config.yaml
intermediate_size: 1280
norm_place: "pre"
norm_eps: 1e-05
positions: "rope"
rope_theta: 5840.0
qk_norm: false
parallel_block: false
init: "orth"
init_std_qkv: 0.0443
init_std_down: 0.00419
max_grad_norm: 1.0
decay_fraction: 0.834
batch_tokens: [32768, 65536, 131072, 262144]
z_loss: 1e-05
train_tokens: 381600000
MLP neurons of a small language model. Each row is named by its layer, matrix (gate and up: input weights) and neuron, and shows model dimensions 0-159. Each number is 128 + 32 x the weight over its row's rms, rounded and kept within 0 to 255. Numbers have three digits each. A neuron's up and down rows have the sign that makes its largest values positive.
A block is one neuron, or neurons of one layer that tend to fire together. Before each block is what it responds to, as a language model described it from the Wikipedia text at the highest values.

Responds to: Predictable word-ending pieces. Final or middle pieces that complete a word begun by the previous token, strongest on the ing of sentence-opening Following, also Buen-os, Wal-k-er, U-K, Sen-ate.
L2.gate175:139115131136134084142138116154056185140079134156195167131081170123116182114106097137202116185099113131150170122121143117127121077136150114085163216122124166147147147124176145075090131118090101144169085085082115106143108100145153128159115049114116100142159107158149131149174133111126091133074084123108158150097118130120077082188101160144139182125121141074149148166102122119089128138132115118116134164148136122145191141141084102151123159115090069043101160126123098138115122129108043
L2.up175:104149107175111096109128139154101130124137126093156113126112105108106113072152124090141129108150138185167084135114128132082133124098183126137145119094151154150139110087108085103182138107180062098134135138132120114165170133174126131131110100136156077099145111169123122054134103131160164107070109166119205124111108076099158141086145187102128167042107104085091070147126162073117176132134157132093124154198098110148152170152159080137091135080089097048142162130095129154116167092122142
L2.gate366:116140102142158123106167116169164149085131148130178116154063160110118117145105151099112112125143163088142081203131156172099114137120171148130164127183126108129168171094108122138142176160109122108074143110139170092106096144153114182100107166086142162109147108117137155154144171132121118109115148154111118115081087146061097233120070189103147108111180114091147113121097042108131159144108126127081135137138119123094143119127145114204158156162166157068193199169119136170081138142109157
L2.up366:140103154154156108157113165155093141155139129143150164116105119112133144125112157146147116102149056136105122115113153124090104130111126097109163154211131130081085190169135117105109159138090041147081086163144114092113119153185091146158132177112126205146129119118166173149183112124103126108102130131099166158110165175107134183073133162109161138133114190187136124058121133182081153063087138148112151135126131134139117142157150153118169224088194139109135123119098105106117092164142153
L2.gate516:142187163051081101161145146205117131114120173127123159115140156104112115105066137108139126073082087107123086126129142134160098152170108098136175129169137102132171107169129160120133173105165108169120167132162162080136145107067134162156101162147088129115171171126073208133088156103170172090104144122182142131082150161064067102119106132104150118152145109053116097161144108130084200094118091121129128120126116101105127128118102097119072220119194110118167160129122109103116149146137152
L2.up516:119192119107157094147146125132152107133149168134080140067072177192147165154154120097070101122081140139126074109102186125121130096082152133151146121152202120135130091138178163141112131084142081176124121143056116071115126079123110130163137149129133075100160171108086150079100195106149180145117187149203064124053090131096140131054112128118160141105137143104136096126131113155128147104129107150094081143104146045174172187100088121073118120128114226161123192180133181118188085154196129
L2.gate518:122103136154116194195085126112136119126150156154151090169096108132128121122155162158134124057123168133087153080092128152107113163164130165065120113139098115149133115159149155109144158068152173154136110150102096101115102133117095115088092154107110134127133101152103194147165128135099046174122139149166157100079120089051110167153102097136130103149145112121096143136159116102184073064173141142151101147094115068119141111137162100146114124124110116158139122231203120137173110205122126
L2.up518:172182161134101135108131143109130111148193162110129158133159150153130091116084138127131141125095109133115135081143137178177167136113151065197124039128127135142220079125114127134161151143114103109212107130115099153107137127188104114216134143146132118169093112160082117132102164142118110125152099053155082128128152128137107143100058124137084181118155194088119112116079113117085183130152126110136102190093130106080098155176162125122144144092128201138152133112088148151083188141167121
L2.gate524:144138096135129133132065131074195071118198182181138120129100153144128107129156186080163167090134094091145094092136158126099116108152148153066155131146126078106179164080134093137174153104135088160158103109102118123098148189158136137129134093175080152111186138166125157128121148117124140086085119129111115117142052097086090107075119118153079141088100121116109099133196120158152065104117128134130147181120133109129104106033160148121146142056141148160171128109142145123110204081077090
L2.up524:121197134114118175097089142076106134184107128147137167167069110126103117109114176141176153098106144121090173119089143164112157132142105123140104069157137179107123138096170135156157107140174104147112110085118120115138104125155077135070180122172063097119154143128100094183158176052118076076111147116125138188082066138097108137080133106170103122154069132155067087154155145118082105111118136116128171174077132105073167095129186161161156144124087161147091160148089159084147163106124134
L2.gate918:137134198121136116107089142090104088130099109112133155115041202100091184170127195119148187055157129090183135125121160081187076073105130161129149131131111111153154201135150118132154139119181068135160099119121122128155070191108154159179113134118116104133121161055149125129089144110125076142089140162112178128116125106098096166137139114144147163155142109194132103156160149124118115123186119136113174120088133139130075144134176121107046177123116120142114158135133133145105183108076117
L2.up918:131109215146132127153121157154117120147164154140044154167151141146101147131195107116182079072125184151111131130110130151141072159108162184106138161094116158185085142077129155118119108109094114097134058157105133140086136103145110114127137130109137166118159183142134115098109159139118121159090103174092143109074171137171124118126127134166207139137105112140042120083180116101144135156114136134180157157138175125092110129167158108083113119126120205100114179152084068123150138164106152
L2.gate965:132130154136105135110097106152134132202117143201099140133110187120119140135154155069116109082073170075117125088092116105097110056162095144134164123121166130187141103127124167070142098099152156142158080224115134135126146145160185126181104151139127128157145109121154130131177122127128175106109141127080128120163117151138129087152159162130177123115092144120114103152129149142101091162125044160132137159142133197085158179080178094086100185089148152150164159123123096134090164104115138
L2.up965:107157181155113114170114141182178171129157176132132131121121127123170162161094116133141141089134146123100112115066084129115109120181115188110145153120132117107165101104155136073203063082136110161183136175145163085122138115147103119153153151154118115127141165154136119138098118115129083150077116101081177143106065117158049071119151155141189096110103101162089179130142107161075136131134121164120112138177140198080126128116157137200057172165182092136077144151065076148087128088118106
L2.gate1055:134109183136128070170108119174091087174129135134121143138059131085100127107144145113208163157117135122020127125088093157179083151109112114163152147159142129147162112096161113172128167193158088117176156077159106146133125152087123148170156147155127085088106120104109204146126113101110149076118108152176099048115154128129101157147148090118151155123109097067143108094113093177086096110129126177130152147130139160129084167124163088151077135139172156170114117133099081100153176121114129
L2.up1055:103144134104130132121102088154090142164096080092159159090134154101132119150118160095143112125111177172127156149159110124133101120147104182095119156114136096146133131178150055147130069123184099106132163073142074115120126136105147202130097143180146096097066168060166107111132103096133155084124139114124184108143131146137083165123110118092088159112087105137085120136098107163139129182149161135127111103119116138155103233162087139194135162122064120141096150105094124126170130079091104

Responds to: Word-joining fragments. Short fragments that begin or join words: hyphens in compounds (Korean-language, Civil War-era), possessive apostrophes (Greece's), and word-initial ph/qu (phone, phase, quirky).
L11.gate382:096144131107140162163057124103139135109126122106153099103104171057142057145158107099114152155133141153153091103145132093117147127140135109073147099118142180110150081144141101116160141153131101129131186160156102106178156101149131081146120061108142127155155139116136191129102155141184132151079110090119046175111127134139139195093173125122125154104135104079140180138139137119076162138177099093100143109081085142071121110128088123146162117151080183126156125187139159172143088135149147
L11.up382:119027105114093081162138101134100107146129103119101134131100141123114107112162121098108140141147106193074095101110094117131157108194090121115189218151119144106196127199154111153114109130116096174082154151105095115121122108139206083082101095138080165182086082148156120098124142116114121176097077138124138135099073168119110118160159098160162081161160088118131143129156127105111127126102138111137104086070129124138112101100151153145124133120116120116154155083223128122097122066154111
L11.gate529:122158136111099154157126139137113100114139141144061160123139145067122154108127110126097169158135107168133181098110153144142114222140138133102058139146131197108137103134186124182112112137058102036137168156146093148069148152124131160094096111062173118133120144143149145133079129134080105129110133050107100131109107181074116116109169105163181098148190040088124124170167120093076158029174156128163100085132135127132078151162084183113113059133118126158095087166186170111102155147145161
L11.up529:110054154064136162168087121157076133190147119103180139137156135170116077140123164138126136104108119090086101078128089105139128118124140063085194109113176130066169183145159157099155123123104095140080157090098080125133154156109098152163087106115173139137078095144099155177085120126096037124148182081120121127108165158148119089125149123092179107168118107164068116120162147116151150070152135113135188064100137118149109113192100095111176075094127152160086139202124139131181090128137154
L11.gate610:080139127116179103090104152100130111157105209140129111126128127158123174118130086198118138090144140129113109110131170140191086127134118085159149094152156054158078120105163137136094156187121145113163126110117123150211090083176060088138192118170064127128106161162141096162101130130165145137156078124095130122121137076173096202139137165048144200124080134139148149156193080116068119223139119106149166077133134141161114122150083112176128120134114126142122177096187100135139117147145125
L11.up610:130139167123178123165124130110113142127106109149146128180151119142094170080085100155153194136134115133141121125143150107122181128154075066072109107150110129181118123181146081132146154148161053160104142140160122179101096087129079135221148142105149132141139174152119167209135117087110134068142136172166147143149130144143125151123124140121062156085119070189082098188174118104115167121157122155138132132118114090160187074133119155205176060119139143199156186081136045133148159133144102
L11.gate1186:102127104165131116089119117114117188101149112119110111184138101118143095150134211090119122150129153151152118181158070084138108050077148118103158136169123115138146122099134090098125152200093095124164126137147160113161091116152119118094227119161118141154105195128137117202102143103127193118117121173140104142102127148152181224163133120096141090102151028115121139143118119124148133138097159187131062106128083149154125133189080149199182190148123127100095143142110182126167071169162129
L11.up1186:163133191187129106126125142084119133127136117129092117170065165125139105151145139133164140132147189146113123162105097155152136119117061096137169170130138156122106162096142105116170145168135095061179116130133108116115121067146102140099115111183136127153145084120139121089106073115184148136148153074158135144194135101112183113107159097109203079106144081097118146155097143137108173162092152167101122154149081146095085207171102094160095081113130173129120138145183107135154101148164167

Responds to: Noun-phrase determiners. Determiners and modifiers opening a noun phrase that expects a noun next, such as every, each, next, same, his, early.
L2.gate0:094117155152063133151156149105060111130085137171144119145142189100134118104190103130156154106151145096109102103112131117051155113082114096088165131169102127153043145126159137093096157198113147095153087167153127089140124151127129104063144113129102124139116092117108108159059124156143154117101142138119148130098100076122133121129102066123140144092142210161148109164110213097100095144131106151119186116145068138143115126118104132150117084151161174133137145158161094100124140122202183
L2.up0:122119106129147059146130137121128020107112086159097124122127145153147100151200104075162151111138083138108117124118121106095127079155147098114093117115099126156122121095163130098106092196131182127119133193154186119108188119099128075063130100118132126087150147152157110124107125145166097086129139128112151174095147127106143102136124122127097143096097207108137176114068142154105111121130093120124201146155048121130175086132121109120141133119134192125159122167127081070104166096173174
L2.gate38:127145111132107128133156123173050141068151059139154176121110103091118133163123137137102194140165070092143156130115114192144173113108141142118177103145119134104130105041199194122128144161115118139089105149089122133144085142056117109187119127190131126117182110143064145115103161200119152097104084087130132153146054106158085149119094166174145109110110175102165112111115122127077127116115136141161097184061143148132088149122048103153150128073124075158170138125136163137161127105162137
L2.up38:088123148153134137090142162166120135115147047124117134099082110061104078145149126177117191109147112116125106079150115154157121114133141178184179100158175143130074166137183118118138090124112161133073129121121138087145148165076155105128138094195111150117201102139051207090072098162132134067124125118147145120099134094144122161083135149157137099121105153091138118171158132120099151096115117178134126148085120150131108130132070092153160122062105098137132114097116134147143119084146133
L2.gate319:132112134117116132131184108062082124136195116080128107097157116136138149133146141113182156135114070118217078128130092096101131115144120155202118149084152137108070151147166093108152117111076113129122151151143164127176094179135109080145104067114105166137106107146125169128126185065094134113122175139196119140168147168132147158097126091143099125154159165099139208100088126130121105169086081123110154177147106144099204142113160084176142104142160155101117077149092231159145156073114118
L2.up319:132130109124111184110074137075130104196068139103131126121125191133163194124114141101185104125141080135134114147069170134101124126127114117133166121098137116103160104127138124136187127134090143194156116150183111075142131099151167144105170052171111045163135103133127100124070096107115177141141119077099141122138176131096118154118193074070165129064151189155166137124100162068154102162127106140086128080155155088115151074070122085092058111170152104128125137170186128105154109142179171
L2.gate377:128118133096103152092145112121095125116133148060135072087102085151149154147114132121116127133102136144078126145116136112130128147101092074129140176144064141150104104099104129111142121133149149159110151101124061137128152152134108092147113189171130110099111060138134221127095099114077107164158132150085093165149091108160146156095180103087147206177113143142119096148139142146118121079151122118121072117103101101137148102111154076097201121165129055147126088137096110059115217101164118
L2.up377:129176135087136114121157226131162045124125083188161169076137188123108081110142150118125124153134148124177186172120122183122128147124120098177162106109079115062128117132116163144094164142075126190122182106119118125104157143134171130147133119120187156129074191141156097156161169145117101179124115179095145138111120112139112216083117095154121154154088103044136094133148113139102167054143151120143112115136166123171095129206140151128110125175144070153133158189176180069155063041158188
L2.gate416:119121153050149082107119111124107114116178093112091170145178139134137123125142143132148112125188159202138113116164070163097133199143097127063107138158100122058083133162097094122138112091144154042189138172152169105160103102120116176147114143151118132168094106112119200126082143140158099145110118166163155096158170144148115151130114119124159103141121110144131141090167122161084142065195152181132140053151116122103175088090118167106220148167057049098175129105115122127122133194182130
L2.up416:135088102066124158084116137084106152124120137166112117081059134135121106176105124097172136119106147157076176158111110229146135103161148162090103137107146104120113080133141126116131127079189159176065171144134205160150097138127105121142084105115173124135116157155119117134064144114083145137128115132115128118128135097102120132162125132154115151135146126122127098142112124143095105151142111095117099140117200198103084142108100051105126139177087121113156148054111138226113211162101140
L2.gate440:112138190091091156129104137150097119103127138131129119165119088103135101149091123040140114166182125138131141182176109157149193098136100143141109163076143181141141140172175161127178162112076172085146159107139131188165115175095142119209152128164068114133130124145095145109113149147125162100143101150089120100107156105092061154138158123201142172120115153133130129128066127164089119153122180102211145097149103079117125115113108151105158139104081084074168122122098143125158136114181123
L2.up440:140155180121105109107182160075148125126070148124125180111094110162200065103113119116127091163191132157133129165159128114151172125087097133115057116043145148154156145183153146134159161116058159134078155159139111125064085152140133153182146126135040127134132121121129059151136127125137157144162132135144141123100128097135097129112168175196144135091157125073102131158109109149100135105123139222136114131108092098175170093110163135090179133106096079088158131215167143118136070094182126
L2.gate1035:087138119139117112143138098097102149168123142102078070083119178123149103053141077143147091144118134102131114149089072138104160134182134143093090116117130096114115170203130129131118095131135140135128122209148123136140124140142108073115139100124119090196104085130142153157123059144168126111129076106116074146102159119108152115126145170145173111105159210080180158114141103176101110074142141147164203091193126099139111120143169102129189126128144082118088100124169137126147070111133052
L2.up1035:081103163107132138095137121075118148167112119102159159133118136083191122130126105106194087147210129145145133086082201164167125172154131079131172157119166154153110107085125085122062085149070131164120083131161118134220105082139124145200094133107138168100108119042052099148099098060136149093094169135128083138157133113101156086157075126163147110170094096161138098102111207117151151033125133152130146124153135146145157146104081182148144148169156090132154171128172128119152181116157119
L2.gate1062:068164137081142123072177121124149144096225153095172161103159086120163131147150118160089136125135137040142163133113089127175101074136120141120117096144198147103132169155088100133078104098108110118178162147144048129158147140172116126156153147107152100071117130131140134100132112149138101153150128142125162156148156183131128147104115106104154136142146089126157076081146121140184120096068130145172146174132111063131142101170135147044176127122208134069110119145198147072068121165141143
L2.up1062:118117125131188136075161143196129118159095182107171109200145150156133120102101116118115112156179205131181127122130167162095096111096105080115129145126130151139138116109138136136165068094072084190151109179148146106079123137141128127114176062129140168137148133123097166094094109117132088128137149140135155097160118144114072097122110108098091136090115113133106125162102077110193182125106126185134201062210146142115168115126091100080135114121117055098170099131136134137124159130130157

Responds to: Possessives and word-start fragments. Possessive pronouns his, her or their before a noun (her mother's, his father's), plus word-initial pieces like rel(ated), coll(aborated), and forms of come.
L6.gate752:100127158125157134170145180123119170134156191165133115111087099121150158146148117149142109074165172155105115080137152151070127067114130148182071133096096123178094111130128141114163100117130158208107171204117092098151184174131123133205114112106158189124099063158139132130122145126173171095122133138124147090113123077131160118155130138126147093150084078100130150151093108156068086105117090097078110100114132166104084132114132151148127093098123148152096101121110125139161115143168142
L6.up752:117115103214106145133131129148148160127137095082113165182107176112117095038132110126147227116140047183128168140112124134044136083149153138085115143108152174147059114165131147149105124183100206122114154190153091129070100149179111130136139129126123083125128139073097101078089145173136090149167119080181143091181074024070149126121074129168111122183098118131139134156115123136090116186133186076183212122127102127148081140178148181111104165156131160132134046143177170120093112093123129
L6.gate940:181121107132114177125108169117062096102082167109121140130152106186158028152124174094105164140074157199160109122127124125096116117129108107096137076173205150134145127132089086169139082088179121105180105203097151133140128123134173145089132141079116083139143141112156139176153068109154081150162117184156104147093160142120102120154112123106133188148139128103089123127124123114113085172141159075114154152160136103085119121166122099202133080155158097117161187133129132109108118175153109
L6.up940:118098140150106139114171133151156044141138117181143175080104123107102116129126120130152077186097135181071127181142166096135132165054123152181112133159128193150103148123042107198121183096128083136082155136146172169060136136140133088168191196111110147121155178159119140088176143083115149104116136100167168088155172134121133147154138144144104176094119171123121122127090126129124104133137190131112159085130137153110080082095129154129084121167130179091059229135152157148086129181112101

Responds to: Compound hyphens, lone vowel pieces. Hyphens joining compound modifiers in sports and music text, like first-round, two-year, play-off, plus lone word-internal o/ō pieces, like Waynesbor-o, Chikk-ō.
L2.gate144:092116116166125139104155102106100160132114115119172112159125151119105122162181159075140175120134150106127171186128127094108063157145101097094142125111134114116096111113144047097089046151185110147130105089151098127141194176097179086171139073157132135142130147158114170099106106117112108125129168161119073128140115156162075137088132119145141113128068213119085120130127130137130126080151157132120082129143102157149094139094135116162134121150051126126096185146154109081137140092123153
L2.up144:106129118145147164175112065039151198123154099121164165091152150172150121187112105069122074146137108122205050132129153143114098088081150115065146129120196096154049139154186127149088123119157160132119089115138116098129107100127110157197168153098131120122124091162144119117108126128047103126087171150192083171075126110187117066144102154165156127120088137171054090168154131138079190162150132076145155109131093159137085065105111125157195135172084131086103166127112086143146155102094168
L2.gate157:109123182120135163120142158099112088118127113136136123184121125143086134095155089167123119110114144125160145108130128112134106131109133124145170131145131120199131111141168150152109094150082087107153146101163133111137123126071080111136149097127110151089181146138142164107140144118167167121180122108149096139091097190073193122129164065171146130061161131169159181167085127129079108099161123178060189159185100134159125107093081211085121154108151170149153092075108099105087178125092136
L2.up157:072120205101132185112212182051154136119141118107157084130084108129108088105131118174089104104145150125137125146079116119173122123107118109156143135155138096152147128109126145147148082161168162142170090129198109131151140153080091146107147160173118106075097135182173117157113168136095141167079068053153148142098135154113143110080184149179128127078110147090112152148068077151094162111148188134145159119130104131141103170176177169127116109111132163143121119110091133134112145109050173
L2.gate450:127125164149103134128140143137119121128131136171185134099137149181168200076140079142119108137126114198155138101137101141158103174128145080127181166156140134128141083035195137121112131183102126096118167043146156183108154126162091152099102106153155160131101164156075149072085192139049175087119153170189111091157164085095135072084048118128191120071168149115135154113141067119120146142191213180133187166118121099151098125118125126113147051128142132136107113084098137109121160105119132
L2.up450:163103181205173146125148127139183067175149171056145177095119177178157185085177164169140116161148140182118107106165131123122084183115113128138151087159154127121165096150137135153153133119157113129120182118147163183155069112158100145117110078176092132138163127150163117086084102144163076062099156189124116106125131127094144080091123104110164106087099082145152193054167106127109171109111143147148128128149112131152134140141134178107190133135124154154084104116137128080090141089096126
L2.gate492:106140092154139139151122111138133130132176102059168129106192168139144119122134096104109143158153153176123075134104128139098116146170114135143103094090168139133105144176155116109155085158139167138085119129154086117120099183056124158138152110096092142156130171207145131085167180084144107091120182112159093154138161124115072128074129117112115162157131134140055188072105073122118138214137140143160126161163133117154093160079098191145160089177080153044127166141109141178158127127143110
L2.up492:115132126145127133107167113123129130195184128114121107140162133163172135075112092064160101145177089150099143091119128159087093109131109104134109109123138079105116146068153166179059130084162129169166105193075040151125133194154152101108111120144122133093096141202080137127148098127124172107112132124142085154131126125132092118131184155150127116156148184107093127146143112131073146133105106166079126135146157150142071139168126143169130140125103140084154182139110088101158126100146193
L2.gate648:154154157094141152136122131103143136119184111078142112139177131135122151181158098082105122092161114158121130123144092147149107137130113118080096091069187108122163127102165153185090136140054183125082108097113083162157215108092145103160143166124122214206184133158131151140151132078102204148170146085187143128121196137094100132104121131119185117106090111109075098112159063104099139098184116160137115109121138165125093106153135139107142153147145115149125094110113127147119119188157164
L2.up648:137188163148103126125130134140156164157151101124109083100104126171128127150150151142054108113072175149108171102160150169083130148132114126125107040139131148097123145057105076166095126097142194114171132108091111092203187125106117113143100139090183177178196149127090207157143124132184143108160180154140084147079188100094095134053142146096164144100121096097145132131125034121148143093099128122125140099128139127108098121122061147184161116121148106101179095112164131103160129153147118
L2.gate769:089132105076118165080124163122155149133087122136105159135109116127074101153105116109095119128152135127125179144156129126148125130085159154137137132071128163092140123076104127182120094141125090121128092160147058092074126115083107149188119146129142127159101138176164137172148120118064134117172101162143134101050148092151088116119135183111132082187180116120155193155083093090137173090047128130125166104098125102147113106110187137105157110105134170139129092125081130023084066097155120
L2.up769:091143108168105186075115162027108129130132083130131078112174129104100086167078097102126175155178107092160127133146131112133086067088112160174139094092162108075138135153124127128150098164098110146103129110186097100121130148105136117179115137132109142191088098180188156101132140112129139068185102103109103121120135124162128127118123138147133133222144105114160145136137103130180147060124136129151150107197114141123075153195199114202133110091169147145093155126125146077096102165108162
L2.gate1036:137146097031137157157168100130089116121102137146118089118135195138112162096116148154166134139144104149111094123131128162131151178116134133155150173127112129162135107117172152077106145164112084095163127110133133184137160116128138163128119108112131128110125130145124141139097104182137050103110142079124102102066112121127139165140140141147185145163133118097140099067048143096101144124145097151088118130108088108114113107173137100138223140105078149171120152151133116168120152090083145
L2.up1036:160203080070119133138110110110149152153119085136125182099140223176072148145104140141093178171103205140128072135147170126104168209103158111130094129139080125132124101071174155128149098155110105103110113145120140146122136114115140166116090122108130126097142050137117142132165129086132100106145143112155127091109116141079070161194175139139115114094139143073173153078089081082084100088136120114112135134124143113146147129118182134098185151119079169158145162136114140165068161144134162
L2.gate1212:139114127088136089151188115123082104093147123065146132126155177201121103138121120075101126092103122207068117149156135140093098183148129146146119143128139108138113156088142125113134120091149141144154163106133150160123140193112119138142094144083181107106124135096098104157128146132165109155138150138110158116118107113134109133125103125161134184113108107101132160139131075084127143110110091114065132118080098100088141085147137108144208149149159131088140193150143182158132122123118084
L2.up1212:171124190162151114174185105074120139106118195166099096097135120123104113185152096130090151126105145094132119123149141170176110122142194148153147180084184156152118135113178161104087110190055165159154100131046085204141147103085182160154125160102133118110102128078146099123114135194125167120172115123121095213162190095082115100143093116149156140160102159110107132161114132162121166054139128156069103173111173109084145144126115085169129111112106156112105149110153141060161108141223173

Responds to: Mid-compound hyphens. Hyphens or dashes joining two parts of a compound name or term, e.g. Campbell-Taylor, Ross–Ade, NA-35, black-brown; also mid-word fragments like Trin-id-ad.
L6.gate857:151102105096135152087173123115135135152157104090102080143098104177131059112087141147125138156094136113064130097120145141070113074143074157058136075063145083194139170191177104145121135180150157122182160137128085127103120068076172093093133157100141081194063164173188181138149124084108140120133163119103151096082144121154129080085152078185134150154131112112102173070090092092095126136118122109138160113150127088121117141133085136169157104159132211099168104094148128127159096131124133
L6.up857:134084164099111174157149135106134068108171078097106146110124125099100118159163147089175140160123157135178147174156174143150122107112146153139117154084074104205163134114160112064149160169126102126150154118087048118171124087150158030179163142061204135179128120153163130136119158086126119170174156132112139104101051145166123133134096114093130152174114095118148148151099145102119122106125120120168170114133074096110121145119097059116198141161156234122120128118146186159113197153074124
L6.gate939:157126167114157166142144133100097132102107140109111146143131155163155085113129161138123182114152092097107137134140071195090094169101132132132073180118144090080173089093147140142149166152098158100091119127125044124134143157151107149107131108103130058074231137156091079123115145134122119180154136144111129056126136056204138106135079083111182109141077118104152117135062102122076163120104156144133107140200192129124081133114112125099099096127120201126204108138124133059142113096175123
L6.up939:098131145220097073128120092172127125073071167156144095146123064088100180055122146123156096193092111103129159076138114118207106068159133125176167158139129127107076158113162123135157146195140169127150144071121089095057110138131175109144142084134136134084123125142139138109167132134137143143117097103120105150080170097145101082152131137129126176148139102084138119169071103118146098141080140136098170133173130137130119078139135098141129120099101193105114166074148178120116137106178130

Responds to: Mid-word continuation pieces. Word-internal pieces that continue a split word, strongest on "ong" in al-ong-side; also ent-ering/ent-ered, dep-ending, Par-is, ad-op-ted, pris-on.
L6.gate271:154115126130048120108146086133146147100124141093162114200123163090153116090140133160155116103168113135095110091149088149162108081104148129092169091145116124133071144111102088205172181167142116097115176129136162106115167148076080106141142178058131088121147091145103152143141090161157112082098127179199163150163138154109124101066194136203147202124131116140140096110131133175172113099130136134118115170177139141125135113128161180141173149131142124140135137138114101065105066157122151
L6.up271:174160093118143122139158104170161141092130074079182117156094157175142110139103164124148129128148133112126106131119068125121144162076127191149114160105142095121124131098107098162116140105104087111105129122149144155124173154154112092134085124128147056117098136134146232114124140126143140140094089198180113085138145087209110161139087162120164130169151090115095106177118055174135111071108121057107184138119120118173120108129185117129144123134138116097190064116128169117160125134118147
L6.gate350:145122147126117135118114178117146152140094152174148137152069141128109091107155123132170128138137138083152169151199133149154120119151140127068138112129142119075125131092126119081098139169105169103122126141144157105043144130184126133107164143157130153071095115101155169112152148145161119133097086113135152127128125127192143127140075150136129230142133129131127098115149084113128085166139133148044095098065172117156226192105170088127093139080096155099126099136103133136117151145141063
L6.up350:154057130154135115128097157125098119127148061130116162115100106123140122115094091107138119091148169125127116194061131099133094101132158180142158114132135124106167081200105065147128119142163138112118074099129112091126076151129179060162067158097094154110160165151085147170060129189153168112147101126156134080145088142195132180108102113104138159121112128120122065117173148118110161104121148153124180129148168139148199103125145160137120149061083110171138129139133089149162135156109125